Part of a small language model's weights.
Size: 12 layers, width 384, MLP 1536 tanh GELU, vocabulary 8192, 25.2M parameters.
Training: a variant of Adam for these matrices, 535M tokens.
MLP neurons of a small language model. Each row is named by its layer, matrix (down: output weights) and neuron, and shows model dimensions 256-383. Each number is 500 + 25 x the weight over its row's rms, rounded and kept within 0 to 999. Numbers have three digits each.
A block is one neuron, or neurons of one layer that tend to fire together. After each block is what it responds to, as a language model described it from the Wikipedia text at the highest values.

L7.down1302:477484496451496473498476461524501527497516517487522515522469490508516465498501520509462455523506470552509493459493462464541495521522476556487521509478503483500505490533525450503521519522514533475531507532512523534520515496532515474494507462486494480508496507502520499487491535489496512531528541509490491443498504507512498486526526517433518484484476501547532496502453496500538492502416
Line-opening tokens that begin a new list entry: the blank before team scorer lines after football scores, hyphen bullets (- JFLAP, - Other names:), numbered-list periods; also "as" in "such as".

L5.down4:478475494528508509466492494557506493493483528519526519481494462513533497557489516492529494490500532538470487444523535510506491475533539500493526481496481518518477492519513499503480517522554499478446486502510488454506575531496530526527484492456464480509509478498496472528517505489468497504527476494489475468495500493468539502501488562491519526519499484489525517475548520481493539528504
L5.down43:501490515522486485523507465509504510490482529497508521445568512504529554513484481480478534496481514478490494478495496496460444539492471516526486547541517498520501537493440489535447496486550509489480500518464505498506538515480520485497492567470493511506507495468512487499505508484520488494498516525509525479521522466504531511514483493538525473483575497486494479509522495547496508479493
L5.down371:460504466531501501547539478550497511503485509462473496493466504507470487494499484494480486498500522506489506528500488513478498499467495471468514556499517494499494509486542540498528475550502483514496537523468511493516491531500512520518523491504514496495471467516544507476510439530479470495509466512501481463509527521565521515483507476503497519486547483529515467497557486548522425479487
L5.down452:518508500446471511466492516530454500459504514479523492494490507475531483479506481516519529478485486489554556486512509499548492515482490517523514522510503509541509477502488516536497442480491491493480491521478479510502506485478517492550514499495491486545451499506514494506498535498476540494504539508501485495480501543481483488502492491504529509539447515479498519476486503433525505527491
L5.down530:515504496494544446510477523518458518486498519479454537488478512506483496518515469506477489483445497511483423483477475501480490500532491497488506527506483482519488480436522482502473470510518526462526505498514499463499481488489474476494492478520530519474445529491521482473491520553543514486488452437489512508488464482559444498511492565459514512470482491489506502467515475505501486448471
L5.down544:513462473468543545492506483535521483498510469510470473511460472475508508530540576470480523515450494473508495463493466529527500480510481515516481494519500510497493453520472507486476530505538503548502508481468510476505495512461493517480463488535495526496506482501497537515483475531462538459525512472484513452463524488498522521494499537493489531489494499475503502482479487500516502484492
L5.down612:509553527483489492483494497530509511479500547488539494491494502474472513460512496522494497526521494497537506475505499496497539491509488499530461489491512528495517497578515510508514533479529482501509484499518489510499473466484493501534521472554479473484505453552467494478471493516441499540502478501495476471496522488487483501517502491463497521511467504490478466474480488467508504531517
L5.down731:506509476466467482515523572488506430458507509493537474481523451520539470503498486480490521509487507516488531482530496520486485535483433501501492534538499513521497500537461502551503493473493487498505530494500495495524505522452504480533543523497502502503506502469507497493503509514459498491519507491484470525481513502456487492505494491511522485491510526460532481510518502480455477511516
L5.down732:442507494485474535510505495520494472480490522500518497501524535493458481490474464488479492510504519571526506469506496479518489463473488496472524496521561454492495466517464466487513503552496518533544523456497500530504501486505458524486493530472515491502489473494542547480464454543494549473503495515532522464506511506474490517496469562524516534558503464534556489523529514481482483517529
L5.down878:503477513500504461473451488500505485508495519504467466485535534496529540496500471513496514525485484485526537507499463522531490527495507516492461508551519512511546525500470470483473489487510534454475492493513512541497543520488530520500496495493514499523480513476504525491498478517510522452501486477510559483503509545474473541541517490532505458515537529451522545498483510513514532490470
L5.down1240:473513543442490512516496495502453481492515491517483457482535497476514508483482458494485519484519516532494532499508460482469483515474447530524525539547487438525511515462492501487515498471516470496495504497477502530514466503483510491550512493506524496529445470519529528463486488484433465483516511541486539498516510470521476532507511520533532482484562510511463532505489463509503516512496
L5.down1243:478482531452484496515540493495499508542524475483510486488561501524507509523485522471530499483510501519488519510479463515509539519500535513418497536507512523494490508530485505464513544473494513481489560526521488467511531523504527506446545536502489489489511483501484494518510538457488470505457534511470504507500492506514496504487480554480485491491475472507465534535535467531502493510452
L5.down1251:525518452517484512528519499556511505463499473493500502433518526518500477506499454506495488558509508506463484475532504507506485494485519554499462485497505449497467512492496554484496493498482504463500533523494494505503486517516526478547506490481497494514530473550528476481515507510517504507512455483500515457467478485473527505521521543488506503486533504515491490498519484482527476489555
L5.down1417:496520512512477484525556456491503511500453492503490502466528505535465488524504519433525523508446489485499488476506509528445479491498460480538510503476496494520495465481473509476459539491518517509513533493477509517529514507498467506513457534526511494572505540507505458440514506490484480537497496481503514537505518498472551470517481537497467465482478500519425511516470456528492496479471
L5.down1432:511505495489494499518514532491546481493535503485494488509484512504488479497539528508487481477509516459459516480521500552520505522511491517531528471524496512489533507463500512520516460519493556528486506471486489516505491502457464479491477493534495489517486542530504489528526489448467526478506516468488464506472498485440527479526526519473498497551449521508489506509478470475494519488480
L5.down1518:452474558522503472516524455522508502518500522526470507407522468498496488491509507477509538496503452490502508462530500493470454538480530467506524578500507505521478515527499491496471481498546519481476559473534504469492486525530509521514481509523491507460492491471495501485506520511464422512502490506499548452535516480514487519508526480532546489487516523470484506507528489502524486508446
Commas that close a clause or phrase partway through prose sentences, usually followed by and, which, including, or while.

L7.down1357:496461519436533427508520530511463462496472485524531516459529446501548461499500473494511495542463495497516507467501459509504476501503500509457469512514520522522499482527471483502482476478500512508494504492529507533510539510466496507486493534479502491532461523532512487541481541501493485495524512512514486465536526512516481537493533490518503509499517484494510503498482501527545475506493
Commas, semicolons and closing-parenthesis commas right after a complete clause or noun phrase in Wikipedia prose, before continuations like and, including, which.

L5.down118:508520456502464473474520460489490464504487500484523517502524512508522493456523486514493485510461494441499488502512495524546547517492507492511470534510484481524485453434483537494498491531478529524538456474575504533491501504512464477524492512556507524534501576549468536507469518524485498523472469493495524496485496519493513480501483459567512529472489493465479467470475501452499463523505
L5.down163:524519499480481521476459485510496526510515468495523526507507494455494494513474545501492448483466526470504519499523480502524528534522515454523498498458464548493561479492524462482515496473484507500505504554502522506500520484480502516491535501514493465504486454503511502493489511484478498548479526513474507517541526533473471486505478520481495501515510519516466519520445485535487449483479
L5.down408:478525526491496491507437498487496503440500485510513490500511446517512465499498477498537516500497495484523519489474517457510495522503478500528536468507450508535519491499523439525493534515509541466464514480508515520486502484486489487511501482446497486518530460507502516528500540520486462530515510489481519453525490528465465480491520460453503505515544518510498545521437520535517502510484
L5.down499:469473496516507481512507528498447479476514460480547479525504494483496523516485501544512474511463499534503459512507529499464548506474494485504510503534524528489519482494486481536544558502516465526489490511514507551470527462511490476461490518479514524434464508501498492457505537495487500513480442562454457463469522496515489481487484478503509512508508541497498464503518531532500501456511
L5.down654:509500513517465515513494507516508519498505491468509483502466500512520459540503536566519493473495509492486509467528506470539545535512486473540563452502491511474486491473555539532504487521499512511504521523445495521487548493465499450451502456529464490437465500532521512472505480475475493512487521504506505461491529501498527513462511549477499470525425494531549492537521490530514484463490
L5.down831:475531513490486499539515526525487505466475520443481488550474522535464461447497481512514504516490493536498498494472460468538467523464518517508532482554504447536480535551473476503516492497476489539458472475507496480495494480506500492473478497458513496482472480472511543520518448491517457512517521495493446471526516487525489495492455471515526479492536506497502506524542503485526491490517
L5.down855:520514486495508544492480560489527465458476477457452518488496501500534477483492553486466539507496499477521484461521494523519513508550487491523482491529510481506511467520520529500525516526506495483412487502514502464492560479486524512518477479479493474477537504534526474528484524463467492484504558494485484467501491474477488500512529480527537519519484546504479502508474479497503479463532
L5.down884:489514514459482509527508509539460516472525472481505508474513517509466467491475541447489485505517470529498507541520510500530488489539533527487554505491470512509474511522521491548504547466529489486490522489532490529505509480495521500450536480529480450490495512482479545459464526495487505478505487536485435491517552498496481487488489515514487468503467544535496526490461514548499489483471
L5.down896:471520450507512512515497491460481525469501549497516563500481529492495448471499506476506498472509481476479473536482500522459533495491490467482522471510543518499508487487541487505514511525456479508513492523474492490512475501529492477476550494459504512498473492518538480510523512487483503564501489498522491527498490494495493477500452500481531487475513481490476456501508494495442518494505
L5.down897:495533503477462496438485488479539495473498490486523500538530490474458494503519547474494517496503490496554512462482531539511509533506517482491492518455528514464494496475508504552477537497511502520484483491507504492501527480513467487487504497484500507442515506497424521502500499490466517478484486486487536485490513525515535508478466504500509513496519472541535467518477501521512469523518
L5.down1163:504503488451538479482478508518490511504543493448498496479510518489490506470495505504518514501491506465478485493518498564458522474474479562474501491479515534521503475491523481475468476533486502489501559483472514486471507475522522512518485513483518492443471464525465501490512501508513529517504469523489558492508561525509488493496521432471502474482519507516561517532452507548522450530473
L5.down1173:478526511501544529506497529475526490532498540482447533501501510477470509559497498525506472483503494535512482475487537504531537488544524517584520511478507529477518436556502517523517535539473495498542445517532488485502489488497549491455512504494515501507497520532526482528507444472522502482510477501476502440503489482489511483522482513479554558500486492536495528427465497493517480511480
L5.down1259:535507507502503525519482529520510480544467500518524518529462500527482473485496484519535498483481495514483499514480497471528507485564463457517533518447512473472485501469517525547502487482501497472513521514480537518526473477423522504491517505514471471424516534479525468501479507504487497515512499521493521468494527480469469524515485552479479483525498530525470495547522457473499486504479
L5.down1365:530483497479508516521514501541510510520499483453499495479478524482530526536470568507514456507471488495504520512554472482546498491553516493523482497484479527506511504483537490526484526477524512518552519494507504473478531509502543528495520483561472476519465442493485505483483491470426497529513480549478478491500511477460478466526544542481505491498477541489490525500486470518488475527460
L5.down1421:514495516474515501497502442507502525514473512498510543502504491475521503443509476485510489547487491482500499454506516531545550500519475447449504507461513489455519473493518466478502466514534486509532551510533525524515479490506449489512551532541498512530508490481492447516501526521509535561503522560534503482485494493461481539540507482502530536504531513515480532458478476535500471508466
L5.down1523:470510485482485487523481496521500528535489523474470509487486470508483487483517482487474510492507501520474462554525551522502504467462492509545468455499504507499519536490502481529512491551477520520501534505493516451500497534548512520469522446458491471497497482470498538529483477497460494467521522479520492456509491512531467544558537505497494544544470510513510527479478495493526505515492
Hyphen bullets opening a line in list items such as film credits, infobox fields and See-also lists, plus rare word-start pieces like cl, fl, expl.

L6.down346:498510507513448525478519524500518495486507525497510454484463521551520472497506499534521500485468521487478493481484465442519537521501501454524555492480505477461461471471546531526497521506511529511508544515433561531456515500441490451481503472513499533462503481483513500467522517501451498491486517479453511461511509497472542496503543557480488476553497499530519543552510505511509521498509
L6.down972:540491549500506482507490472469552520507500471482551504518538500482467505493528517499537497472522475502495499537542507473554500518522444501469466499481515504494478460476530532525498501531504520524460512478444477515483505521523517486512468498507484526473525458474539475497475490470492473516497503522494482453523483521518572491480543489523545469479475519474491511518503495523536469436544
L6.down1115:496550508499559474494492470509503499495521522514514500548483483476490524518489525477478469494472479518488514509464500447489471499531516496476503545513505495477485506501515479493498482496501547521512481498509490493493519456551518525487523474470522468550489470511520497488517508475499467495512484549471499485513475542464492524500453488480455519523482501568558521473466519498513513498412
L6.down1247:490506495508475520501507490527510499496485498469506450498476487503511519527501502535479495472533511498502499491534510478506511469512527478515569460485498465455506478473559496556519537516528561521484510470497485514491488528461511495503472499508479475486540497470515515502493496447454504503503550479488470459485493483449538508518547528483515494530461532517533497537514502520511500461481
Tokens opening a new block after a finished infobox list or paragraph, such as the == of a Wikipedia heading, a blank line after "(CEST)", or a table-row |.

L6.down49:512505522503540511558446446489512491507501466487514510483489533509495495464537478552518523480514489510520522501501485433505439506480515520526497465509514463506484493539481516503509524532484470505516474498487481523474498508494523474455493554518495471504530515498531488476521509549475499502495522491525467462495475532479488463492511478485491532492497518486531502482478514510490528483524
L6.down374:509489503462459480488508520497502475492501486508460457500505468476532505467507521482480532512476484471526478504512500504513512472491533536482501476505493502551527494519505508498497474481536511515545486541446477494469465558501505513485518476513488508499516455476486527512500509484486512477514517505538471461502486505501485518529532523492488506522504452521482465506498496443504536529461
L6.down594:546501513508545535510469461494510515518525502471529485472536494486503493518510481497498561454507536535496479498487501504468516485474430499504474478502558527537497515501490497513465459526534461493514494537501493481530478481490527528509441492501517510519521485555505476486492473480457478493507481493495508477547494547549496498468499507519497521515538499505514487465484484496519517489486
L6.down810:524534483480526511498480505511481476475504453437515458484548534505516494519490492491493478520463493497502517491451514474486502506529477477496529473490514469523473545452497505467461514504527494519499511508511510446501476523490451535495513504474485499477500517479498485514522505488504467483488498447517484520488488506517491512534506522506453464490548522493441500531467469483488526484517
Prepositions and separators right before an expected place name or date, as in born in, summer of, University of, Label:.

L6.down123:514510502475465487455519549534501478500525463531519499488470539481537508483508505523488510480443485486522490458482521518475504500519522508478514504478475484495472502514505480499512458453507542487510545488495500535488539502478520518519520539521489494500427512501477518464504497499537454538528502516515449479517518517513503492515504531496544506503498499538495474487459530487504501548479
L6.down399:509497506422517484436479511549479557495487510518499501525527561484496513448475461541507497503497522491506522516520482504512487490540477513452483470504517513523465458460501461484534493498576495503480522551502489499488465491505468511526469506452515471497449541582536480486486510497510482502501501486491492518524492538509486488539483544474485479530496526524476470500462492513526548478487
L6.down1323:479490511499488525491486534492542498478540551488495519498479511489478488496478493507501489503516545466471483519522501500501535500516501469497490483490516511470493466505501487549511497540485553512466488481515489494522490494474505489488499504464504482480483551508516439497498519494521488514525491449494438470496512517505519472484514567521525451541439492520489494501529511486537467512498
L6.down1450:483518507441495491489535493507501506470495518522483513513560511524520467478466505475495527516479509478505527497517484537497537537522494476479502489453484567526467460497502470504517462506501495484538502493511501539497498509500502494522521546479503486503451490561517488521541568486529531481496523461510450467508489537511516477497506521491527494517444493561477487474473534482512464525518
Commas, and sometimes "and", that close a finished clause or introductory phrase mid-sentence before more follows, as in "rare, replaced", "progressed, with", "detonated, which".

L5.down51:465485516506519488508522529500507470475490491509496540518494463509527475503480502513433495493488503501464508518461539499480478477479547488536511468524516533524498488492528455521496504483517528539490492500487512452453562527536496517510509531484532469552546498495471467528465527470467524515524464563501491450505530516459510495505504509509551485470504485522504527510510471458513506482518
L5.down102:511513551540475514476514491520474516525498540487464470514490499503524479519491501528545512482483504500485539464527511496535487528519500441520556518462513495509508520448499464485515484473527554536497482472485541516509512488475480506480494468517499514474469498539509504520445496480480525555482511514494503470509481487489506502480487531521458489535479476528473557487486459454493522479508
L5.down130:470495565517507513428498484506488547469549490514452496508473494490518493504456457522484516546489542493531520491529480516498497490494520509460478470494531515494530477513448494496509532505515484545479524466486491517456479490494532496466530512510497518485473508481514508463476511501501510523523532507489515490503518527478469500467460511511513469462536452512523511462545528492493464479511
L5.down162:495472533513476496477485495467491499506527488492490498572433512501514514510489515500502492518515457496520472477513490532520532525477479471489477491516484499497482488516510513472484505504494503568478558484467472492480502485504509506494511437536509498495543497492478522478453540515528499505527488506515528488513490481469493516509499539476503545504505468517509500503484522482499515498502
L5.down177:504503531484476496489525522499495506506497493542521499498526471528569539493510473501449491488481494523494505493477519489503499542502484492537475511476523484484489540517502513535489502487520544503513543516448523480512479494510517509479561519468502502549488502469537529479471546512510430454519521536489561484489463510457485518488492543501521492507524508473498517478526483482495541503478
L5.down233:480510498459506482470536499530496531505537503473484503509540491515489534525533518477516497514505490487461553521457496489445508556472448563531493515480518495532516503513540550485497486486513491508498483497486523478512457532484502526478494486503510501543511506465509518417499452536477482465479485465493529505459504508479507460488484436510489476517525506491513503504482493547487504489503
L5.down243:481488529464444487482500504465534485510516533475504485452536531510521508507517468545500537512476513529505527504499484492497493530480504474527518505516461504505477551486504513520495472479502516517509475507441505480544531495495550505480495514520504512467476521488505529498464529519528525503508509512500516459503501509517511501528514482525538465500500512459503493499482524529536488476484
L5.down543:460496513476557552533480465486490476482484456514510503498485452517478526522465496510502486499495488469523475531480505455547502479511530527509538545496522478493485493466469462485515495510481459517510540492474483499476505484519482469476491496450515514469485494469507498490463459491503511519517479450483479469509530473529502502503530479510514488557519489526514545508469501506505536500519
L5.down711:506502474509504509505530519543505529514471550533512489465507542501544493478482476554508518498546553515537517478492421523499491511521501456474529527522443528496501475479490487530493439523506497460501556457510511468488504507451531485515544522506483481484486463528514494509518517514487487489488461500495522470484509479484476541540466545496478499573465529560517513437551505513507521486525
L5.down775:488494500478535500496469464506490470496547509477513473492531514491490502506473501509452489494501457464509511471470519483527537506490510544476476494553510507523524492493427448522485496502511530493521507496473498499477493491543510476492477458465491508458470517512495509504475467494515547535460474461516491492511508482493508541502514498553493507492497490514522502524499473497514488469516
L5.down833:481496500535476489503486535518505477525484499505497536487455491502437470493484528536568519516543470492527481458505459506468520469532558492487497493457492480498491478507531478461475505527485500495529466491527489479496526495496485503518516542480504483498501531446501511494565498497533489501479478498515479456546500523520518506540454502486515486478433480520538492472501469503514447516523
L5.down1075:528495495541505487488485468533498497509500508500458463452510504466478534462477493501503494498503471547538529463490485509492540525439482513480495491451476500537511476501500544527507568460469503542498533505476504463490522491526474484526517536491504506542512485515557499477461549514531522530501507489527481475537530498513474524470511492508516513494518504536522505477457469488517498531493
L5.down1230:521518525447502500477538503534558442505480480490471458493464501503508486518491532482537489476500488458519475452506538474490557454509550506521495504502451485546430485494477495479507493515537509529523514482452488490497518493520525501481494519552517490519496497503508512503486480543519527489516442507468469415478478481527508487499523515461534513502520497515508491502503460540545492484499
L5.down1242:490506521506527527496492514517534476502497512522507495558486483549457489545488530507551444424530491500498552492491482476513512493521483487505469500499486505562477495475441511514486516505506485504467435486499520494461516460495565481480489523475514489513479483490507493448486534502482492455531491482475523490523494466546498527508518510507509484507461484504485534468536514480514510512520
L5.down1304:501502515494520484489520434524491476524462551491470477501488499555515502490516501521468464487487508501541480466500520528522479490488448480487496502444537475483545489472492493475513542497488519489502559488520524513533522505519488529503476498516503496435504498468496509475468515513502507493506503508514494546506501489486526485514474470478482489497502510498495463531476475512456512470514
L5.down1490:496481502550532487517420501486529459544506477511453464477499499529468523507502474548478488521471482486474483500502496521486507524515504524537489482542515507524524512491518452490461546464535508458500462492532509490487572487489523504462486470488513499479492487504497504501520497470534548487493537540509588482519517496541502504484461465483497465467493508515489548553511517544505519507500
Digits inside years in biography birth/death dates, like 19'6'3 or '2'018, plus commas in place names and lists (Jharkhand, India).